config.toml
n_layer = 14
norm_eps = 1e-06
optimizer = "muon_variant"
lr_head = 0.00615
decay_fraction = 0.559
final_lr_fraction = 0.05
MLP neurons of a small language model. Each row is named by its layer, matrix (up: input weights; down: output weights) and neuron, and shows model dimensions 160-223. Each number is 128 + 32 x the weight over its row's rms, rounded and kept within 0 to 255.
After each neuron's rows, "fires on" lists the tokens most often at its 100 highest values on Wikipedia text that the model never trained on.

L10.up237 [143 134 170 137 165 128 128  93 144 151  93 138 184 150 203 107 113 111 139 191 148 109 116 140 207 143 136 182 110  82 129  69 166 131 139  85 117 174 125 102 126 100 195 138 149 104  55  85 127  91 139 127 137 120  85 132 105 122 103 122  69  83 100 139]
L10.down237 [102 121 157 122 106 111  99 121 138 120 132 168 184 110 147 119  98 135 181 143 123 118 137 108  68 186 106 159  95 129 133 142 153 137  92 145 167  84 111 137  77 129 194  94  63 163 108 105 148 147 203 111 117 162 114 146 128  98 118 186 184 172 124 130]
fires on: " f", "F", " F", ", F", ": F", " \"F"

L8.up98 [174 155 192 190 172 130 145  89 111  94 130 137 168 130 178 109 167 160 187 154 140  82 142 175 146 178 118 111 114 122 129 134 130 131 187 171 143 106 153 142 170 121 108 133 144 147  97 117 121 107 110 138 132  94 141 141 149 121 136 124  92 119 127 131]
L8.down98 [104 117 127  94 119  93  88 128 131 101 187 149 131 191 144  89 132 119 134 166  85 124 151 157 112 119  90 133 123 116  94 139 163 115 146 126 142 141 148 104  90 132 103 144 131 163  91 100 113 160 153 107  99 146 122 128 146 194 183 150 124 179 131  90]
fires on: "f", " conf", " F", " m", "F", " for"

L2.up337 [136 180 137 123 168 165 131  83 137 115 140 112 144 144 140 134 155 108 153 123 140  74 179 183 112  97 187 205 147  89 119 149  93 171  78 127 135 138 164  34 171 126 188 141 156 121 107 115 154 161 134  68 111 152  96 143 103 133  88 109 188 122 145 125]
L2.down337 [ 81 164 126 130 157 159 105 143 139 131 102 103 139  90 183 165 135 161 104 148  83 209 157 131 151  90 115 123  51 108 134 104 123  66 158 159 104  79  93 182  78  99  68  98 141 128 133 147  79  56 131 162 140 124 113 120 122 110 127 139 119 124 101  96]
fires on: " games", " by", "ey", "O", " at"

L2.up154 [121 149 162 105  96 191 167 159  73 109 174 100  59 130 136 117 119 137 175 106 148 155 128 104 176 128 175 135 115  81 136 114 119 133 145 102 197 113 122 142  63 185 192 121 124 119  96 216 105 147 145 123 125 158  98 162 154 152 152 186 136 115 137  92]
L2.down154 [151  64 144 105 145 108 102 121 156  86 140  88 133 133 164 108 141 127 148 110 183 165 176 119  78 124 198 161 105 109 127 144  56 157 129 112 117 145  95 159 112 167 113 163 116 167 121 103  90 143 132 108 129 136 134 120 128 180 146 128 153 139 141 153]
fires on: "ec", "c", "isc", " Dec", " dec", "é"

L3.up757 [ 93  79  84 130 118 144 193 101 145  97 112  80 143 123 123  99 120 118 138 134 163 151 131 110 158 125 136 125 125 135 134 194 122 193 139 143 138 181 137 208 116 150 105 159  93  93 146 139 125 110 107 148 114 139  85 147 112 123 157 164  65 136 106 125]
L3.down757 [ 89 166 139 107 114 121  94 142 117 147 103 112 133 153 115 122  86 159 149 186 152 133 138 110  93 149 166 111  89 157  75 108  76 110 110  85 108 128  78 117 101 184  65  97 105 206 155  78 139 121 109  83  86 126 156 121  73 184 148 110 113 119  64 115]
fires on: "′", "ot", "h", "m", "nd", "/"

L3.up25 [105 100 109 166 130  75 150 120 148  64 149 118 101 134 133 123  77  84 135 145 139 104 112 161 106 100  68 158  99  84 185 114  86 101 134  97  54 147 122 149 179  73 145 158 136 146 149 163 152 111 153 182 137 105 123 122 130  86 131 180 148 116  86 104]
L3.down25 [131 133 152 138 145 119  80 123 119 146  70 163 203  98 147 131 143 121 114 153 135 110  83 131 127 109 142 105 143 150 155 208 186  94  68 122 210  92 121 115  75 185 104 116 126 142  89 192 126 137 124  91 118 149 137 160  82 115 157 124  90 137 157 145]
fires on: "es", "uc", "av", "z", "ast"

L2.up421 [ 86 103 218 191 103  95 110 184 121 120 136 168 168 181 118 117 121 158 130 128  93 134 120 187 156 189 167 105 112  86 162 149 132 130 107 159 109 132 165 113 107  92 142 136 114  99 163 111 117  95 139 133 125 110 117 109  92 127 120 147  77 109 100 144]
L2.down421 [163  97 100 102 136 140 139  55 133  72  28  90 127  94 168 181 109 117 154 140 116 149 120 143  96  36 125 153 145 163  86 108  91 111 135 129 123 124 141 134 150 136 147 135 124 142 182 137 154 153  94 147 150 159 101 157 125 120  91 115 161 142 151 139]
fires on: " is", "ities", "ions", "ations", "ate"

L3.up977 [ 88 112  57 184 170 115 142  94 114 116 101 126 109 118 121 144 156 151 147  98 129 156 123 146 142 170 103 121 149  64 163 146 162 125 119 136 142 118 125 204 113 151  74 123 124 135 114 175  69 129 145 114  80 128 148  67 118  90 135 163  79 131 166 160]
L3.down977 [ 74 130  61  89 108  37  98 132 181 148  62 101 105 173 132 160 134 148 189 106 104 117 159 194 210 146 246  85 139 113 125 103 125 129 149 139 150  91 157 162 114 157 118 170 111 146 163  69 109 160 108 115 119 110 185 210 113 167 168 160  51 130 169 141]
fires on: "h", "th", "est", "st", "b", "m"

L5.up294 [108  93 129  89 166 117 150  85 104 119  85 132  87 129 149  76 111  89 133 108 100 137  91  92 153 105 104 150  83 171 101 160 140 160 134 105 123  81 130 132 135 201 187  83 134 123 162 106 143 101 125  90 126 103 124  78 134 130 151 135 125 108  84 138]
L5.down294 [ 72 176  99 202  76 133 172 153 122 140 118  96 110 177 114 121 172  89 165 102  66 128 107 166 120 153 111 167 124 120 164  51 169 162 129 128 170 149 129  77  95 104 131 112  93 152 113  47  94 149  95 131 103 101 135 101 185 137 142 121 196 171 171 155]
fires on: "ag", "h", "id", "r", "he", "; "

L3.up481 [116 121 203  99 176 108 116 124 101  36 139 114  53 105 146 157 139  91 189 163 161 130 180 118 145  59 217 144 147 127 139  90  67 111 165 111 150 123 155 148 139  87 146 144 135 122 130 118 118 160 164 178 134 139  62 138 171 164  53 149 103 154  96 100]
L3.down481 [168 104  66 209 138  81  89 151 133 137 101  87 138 102 146  95 173 153 168 151 138 122 114 163 133 145 131 102  67 103 138 161 161 135 127 132  79 122 128 138 108  80 213 106 166 168 150 117 131 159 122  71 142 193 149 118 134  91 115 177 155  41 177 158]
fires on: "ac", "ec", "it", "c", "anc", "uc"